Part of a small language model's weights.
Size: 12 layers, vocabulary 8192, 7.87M parameters.
MLP neurons of a small language model. Each row is named by its layer, matrix (gate and up: input weights) and neuron, and shows model dimensions 32-127. Each number is 500 + 40 x the weight over its row's rms, rounded and kept within 0 to 999. Numbers have three digits each. A neuron's up and down rows have the sign that makes its largest values positive.
Before each neuron's rows, "fires on" lists the tokens most often at its 100 highest values on Wikipedia text that the model never trained on.

fires on: "==", "self", ")", "erb", "})"
L2.gate85:520492412526531498371510522489530501523452521506584459594547511484558551533516502438472474456556527521502536476508530495523430501473470537460492480497459541521431564488490505502542542440522433469437524427504466519482493496506482478541469449457520522458433514572571488568521483527492441495
L2.up85:461480461573535477480522480479505498548465545441516483549537516467576621494470563467498405453520561503532521467497513427512448493495519486455524481474534583475495587511509512472516524465506474494531514388503436502507402554488479462504467467509476556426433447511514503483491524537505476515

fires on: "ac", "ic", "as", "ex"
L5.gate114:573526499513435529463573490556523515484503438527388583490481478516481413475473475512488552569475457534516491442499528483504514518502549495543534564485511510470508501499439481496498497568482492467576432505589506440504430553468510583592506507489414490519488523499463510480484537495463527512
L5.up114:564520480502406565465530483582474474508462572470500504501518554549476558508528559504521578560495467486471528480485537480527481492538483563432535454483503501553467487533451576527509515478482552481541528474529503524442499517502559545476512471451512444507472474440473545416406523511496486486

fires on: "ac", "as", "an", "organ", "la"
L5.gate254:583507509536474527480526443569513527487512498429446530529500541524511449476394435413536455546507433492462579459513527498558513503573558536489510499480499531439514441515479521551484474454559485507549493516535515444440499475573448457572480553459483502450482511515527504490447501494520476486
L5.up254:487552596517510470475523505580422446458438552560505518526527513459521464453402478586506550459486438473498493487515509458583481538465488525533495470505496485509516505456468528499491471619518433474475480481454451554477453518489452553485464471503473549494560543475498525443489528471489440498

fires on: "coun", "ret", "long", "emp", "cut", "broad"
L2.gate477:548506471489435579535517544439490514533502525477516534477525504491534431461476406486481502452541466549509513431524540506557469537423552412478493472443588550566541513501559546456505547530427462494534480427526507512523496492557454507520489500518432477509494437563464527492453581460533474545
L2.up477:545473480519457529493496523464553490512537470442490572442516543462555468378425420507484515557518471611453501527562498512598540467422560526422485500593499443566505490470478518533551576513475486520512502506476555504453569504502533473524485510444478539500527527553518502472495545456441530545

fires on: ":", "sol", "Belgium ", "Europe "
L5.gate365:552497503516569541489499508583581519446529487515519494509500495489443448510395499566510513498585486502535456520434470573485443459547552545544540544463488459463448511514479484508526506516483484511527431474479493502509461475428477443409579436514500491527522524500487472495545530467560514509
L5.up365:552470480476496553482526465571552578472514534477576440584589511493487526470403533541493500448549498508467471551473497499540472453479506547505498504459496508486464526531457563515483489536507509515559522461489530534532481486475503507521603461455505485499518457540497484527548496424480434520

fires on: "ers ", "s ", "\" ", "ates ", "es ", "ain "
L6.gate98:487492564497460506499472516503496528553485491539470535450539465495473514502451526440513500439518441531541548505453575481486527472569483472435460581512520476429474491482547462503484526500521424537477512517523522484438412512466554467490535486520504431559478460524521528459526463542524469487
L6.up98:505506500444488494507473513442410532497480464526506537440527476452406469522449466499475487443523493463582504486529538532539600469531483579545492457532436502438506556568588497480471448515465437536515453554502500481517415515405569508503481445489497503500463556491456489424448562549485509475

fires on: ": ", "). ", "is", "rat", "• ", "um"
L4.gate79:538533454505482556446437471486531495518499528505481426553572538458484498550523538544476498489564526555498486537446521531522486469553448458600504468521492467591527488446516496456564528514452464465541496477549512499506579518435511518507549454482468485520472450510529533527508414445559553454
L4.up79:504488479468482618510502461514516528507507483542515421459518515411558579514492518510503489452519521490470521558479549491498476524474466478561484510496496522502498590424505591470567517455467479377480472461459535524505543615502473474471505477503519484476531408458552471473481440419523481482

fires on: "| ", "–", "um", "eg", "ard"
L6.gate186:468460468448507500534484539505541528516485549497493472462461479522493516501509481454478515622532489481499438431550487440494503460413537504492491571513481478497534480495545495534505517557465521514498373436521571446559530551538534583489518518475449512567511545489479484532535544494517473587
L6.up186:459468508412466485541513486517417506514410531496526503489567486541481530485573509520485488477527500506457536541470456486513463497566525468504509448497491536514476564533523546515504452480466497541550514526568586514525467446503517479547412527469441546526423475482470501495546414456488520441

fires on: "sub", "Sub", "ad", "trans", "Trans"
L6.gate478:532496518474442580480564450468445482494464508533506451476521499534482522515440445477461479539536478550547486533457459439547417511484455522503567468508551525475550521501457523465494539556523500539489493485492507500477534532556504520543496553513510526515524442473513506471438488479542440491
L6.up478:534493441472473565512490463537519521358499532445526458535500444513577525499488473495533501517554496440483527569460480440481451439456465543581452505522513493406451507525518474506465558491532469535556478525477499550468461540503573485520454493540502549546509544525451526498466540492551503481

fires on: ", ", "m", "), ", ": "
L6.gate109:563511503529513487462489525507534505496435514476415565580487578435519538419465477517491466447481477473537505458522417451437530507469490557534540562515527541482570471515536504535452547520446517448521441517552456463525506458512481547572565491474552483504471531533462502457505512574521521450
L6.up109:499435516439522513553485584545527529491482437471438554579506523520501466541475567439451536469456486511430526580540431449501507494527538502465441486474487507495435503461539499431558518472557484469464493502505509455501459478556440500469474651463493493496585537557431523467494561577466490527

fires on: "ut", "coun", "an", "e", "ul", "es "
L2.gate323:486485517475443490453572512444488482489506492489527538517489469490406460523487523543497523555516525474494501507495520549470526515510506418561553539480488444513484449524531450466523481533489540549519449475473508569509539523463494386478466448540499506539492500487465532499459566546582523456
L2.up323:457450586479499437494492504453485530508512481489514437481506509535444491504466517522495479490490593479591484493465448540468442474579523530514563458475542508549485554497471519505600427457490492483551395442399564533517524535500514549490434437531482469542566519544452483461535542464543496513

fires on: "-", "in ", ": ", ", ", "of ", "- "
L5.gate447:535496472529481503520506490464560475496451469450477441435526484499499595505504519545462507423526466593507485511489462478418492526481417417494533493531480530501472531525463536487446454587489513433498475491549450484565511520476441485549462569451520519524560393459497512534488454567495501519
L5.up447:470533461494569560496456522467513537470521518517494484565506450514560507381444431559519573500514464517484491508530544492538499512480469484453469567514466512486485497531499507465421584459500423507504519525368495566448569540538506544478500442532547508493520558502441528533520483556500524515

fires on: ": ", "ow", "; "
L4.gate135:544500502486571520511516475495506555457455546542467549540529487573476559479499465443472560471446422475472444461501491467436486527472496491504489477456488443552442519572460529503499529501444557474421540483529448520527559560549446469488412488491415511431531526503544486435556464503504499438
L4.up135:399417513448422508465553569487402595488486491537492524504468501448449451538467496552419427484452492482461524432555473479505567495528505521505412485485531445510469526511504486515531537454479467491538508529479533491476593500515539554492502454435527507520493508506534533528511504521469544544

fires on: ", ", "9 ", "; "
L6.gate362:467464464443499473463492448485493595445525467469464474458484478407495497585570530523549428501486510523482535474561510521493488523457476460440424518470497528507522475453479489537474467586542503529485479481477551526521561591535495511469476512508515487497473538442450450564462523569495462504
L6.up362:501519483444534524488521473510531548457515431559543480461434399498527459475513434581557580556454426560469515457505515538512538456472521462529450514596491460488485514517523519494477545488498548511455533513503462522563569482510523486572530455509512560496433480483634518528505487567452456407

fires on: "===", "=="
L2.gate274:512414497543463475524471492446466501494559532441484462561544476512506495541429463464525503464518603508559496525473545470526479511474422386485507458462518582482472523519509502475547435520446433529485498509554520499558475543554466519463512506490526510473453508508456506476571531496537438540
L2.up274:482441413492437469486491510463486441493556473493580473550546466520425495509484545438460435470455540521473565488402486489466480431501499443475566503502502535582460498528488558477509443542472385488399484545475505520597512530599466455455545510476520469418452454554523544542528440504520515561

fires on: ", ", "—", "), ", "., ", "\", "
L5.gate54:511463525436444555482545527443505520496520480496549511582533490453519453490480540486473560454533427563475397479483450473514524531522545467466480508490527523560563480569568482533565513529480500462472477489563467524541564546484453467486514489478499515504503537513549508443524467559422477465
L5.up54:471456529488520528493472510485529478499498521501510548528539474525418452494460524484499518497522520542477491609513459489519501571501520582448481447558486465537504491521587431462553535521525487384498508431499467549488467524484446475457535547499507438513491521549506502499478551588443500453

fires on: ", ", "ers ", "vis", "ock", "er", "+ "
L5.gate358:565531528524532449510510479502516520524501541518537465414568575419430533511488487481579500449486472521503507468530463475497547532458445497576526511488498489503460597551468565525510468585418527559469543482464505576505433537476474530499526516532507541540470513534496553445516536529497507429
L5.up358:513495411488539475526487488487503500501486515525454459442557526513439451426507546466650499492529457433458527470502488505509412491464530481567507537589471523506433498508428527495516473505481579532535479405519471540461449477455505545493476487521538560513473485471538523506470495572551542520

fires on: "v", "si", "qu", "and", "anc", ": "
L5.gate279:542515535438506545451509481471481536542541481488488499534577491531566534499561548414476499369462437549542463461511470516509514556525545455568512464439476454530495481537528558483531520586489517444513498472577454524539398506507513508451402468547561510517550547509522506399540512457448470460
L5.up279:405422516493530477576516563535523483492480457560529525510443573460459590489462511513377494469453472475520498529467467470485565470503516476511524536568573468526529514483536468449519512480514566500508499515433511507508458507583435501523462550532511479475507472529510482466516566566510488484

fires on: "is ", "rem", ". ", ": ", "_{", "tells "
L5.gate94:584405535518511534484538512419483550526401467474513484564496540504507501510498506464481485536467475566505567461481554538509472515446429488515435530486512496610425451511523533439481498458492434517505450501462430488506522511523493493536461435415486466502527500424461504511522419473489433482
L5.up94:523478496510475516541531565487529589528467468450478484501447480502475579503487615473489499488528479489480494496504562544510518483452463505557419546522470430568413436543485464453513553465529482470500518506489467504544533488482448415474425491421495533537488500516516484499485450430421526512

fires on: "\n ", "“", "Star", ".\"", "* ", "”"
L2.gate176:480487481552521446555509469494474511542547523511489552533500553452515519480472470455495441539461478485487474500515491517515485532454470486453466481509424543473557462503375500501490466498425496461558536452542484504449509485521537530536524552507524563478453479547505493516446540494526529494
L2.up176:435533460542517471545518426440490461501528521502473510498531532421467521499535476507530431521525495507520482466552553516453450544462510470473541434525434522483570454510434509514539540461426500437471510435562501513461550481481568464514508546503535529498451426545465471551443521466517486543

fires on: "sec", "dep", "loc", "st", "rec"
L5.gate364:486508511413496560499541480544498461511543432489501521508514532545564524500504475484517528417449515552596449491492514486455489462463490475494558476527547530522468479469524515552476513520492491550472480446497507552510461499500527500524454521405584533514515548492539508510448496436481529472
L5.up364:540462513528499602465496451541529492392502502477540587505469494545552546473528500566453493470500537510500429490532498462493540469407537509513501457543467532475471519512453494511502505469464510468512530507540489601529505532509505540506529497472424444491492516521525478508528530501452528463

fires on: "===", "==", "===="
L4.gate137:538456452533499483462512478433482467434512476428517450545477486558505514489438502424495494445490494513543512454501496516507424488550456514484497458565468508505457490457442488550517486518510478527474485498466526444474473405515409414451550397564493462498492516547458494475527538446498425460
L4.up137:589460497529455472514551515464531498472568535429562493552478478491459461463454449488516512470499563481554529512505533429528440545445434465431513480520429514434432549493455474574471513520510485564493498494530496506541500493577456492516543395528467517484481553494471519449573479512512461551

fires on: ", ", "(", "that ", "noted "
L9.gate37:524563512501464469453516412500487528468528465504508555484437458449483443455506517515469482503521459525460536530490532535428522495439491423451471534595517520520500509507509583548557522536506483540508529482485466518484520463505479511493493495524565502581500555447487425521532519586477442454
L9.up37:543459487474451499524467446547456484502533443469454573508564523472455476456457496497529403446461478536520584483485516492561495406450497450481465549554407448502528532476491486459477524473523534502468508511489490509410493459469457463417495482517474465519414498531582568512513552526408567510

fires on: "Sub", "Wal", "side ", "Sec", "sub", "post"
L4.gate359:514495551461525484487544498483450520479481519501521515478521502515447517474500529471479399494486436514548478515459497501502488512457446493484556541531496469436484562498495589529483515517500509477546502512493493506500502524496499526443482438564468534431470537464519504506470565541498459543
L4.up359:555476446484454559481504502549464482440482515517506498483490521434449496553492499556493501442547491501463473522494468545440502482540556473503543494503538469500503485555519463473536543468473436529504519557486444486499552542482579516472489514523511517484500489487509498417512505531507491497

fires on: "″", "′", "aly", "ty", "ter"
L5.gate24:500491512486486504533449502541524540517521446541598442515514483494458487427485529525477563523543506544542469518483501514547543518463524563474454490497418504499523506523537550466459490531465461537527437526489538523459459456530414503436476439559437433476459480496523518540505510516505527463
L5.up24:512480534513545452563540538483558541499499453550480438506475498503505525419518516459506496492464504491447575412508513547472501426495469521461496464490467527594445510492487530512486477488513435559471445587509497496472513515572552544516497551517504420527503493486493503451511510528496517495

fires on: ", ", "\n\n"
L4.gate128:458453497498422480467479516543558530524513459483470473459456527457500494543509489517468549610457503585517512531450456544548529474484507522536448518464536537525475498476506476501621530544469517508494395544443541535491569500506507474442511490459522460505497539508497482484494468630492498429
L4.up128:478526503469504526521467446468496498496488506537456470402426498498514476447456453555476493546522486496491459529493490499645512489516427536479567481412536488495469518513481462539499487492517552533428456557495560526500493494517501558472554509526504619430501506542488505459457485579575479483

fires on: "'", "\""
L6.gate94:535427469524494449521443556532464482440461498446499553571444539552476460527509478521452504533462465530548468440533497548478519518519473494481570522485530539510537497503398540513567489554435539528470527498580527532482427445518419530467491521527498504499562530527509557483522491490495488495
L6.up94:493472466480477478503435499474512488447477548483500575508492503499501472532539450489477529491505488487509495442498532539485536542490494523487463564503512478458545530510466439486505446491443434495469494481604533565448506574544519482483464548505564561496466527498481499498495485529473540503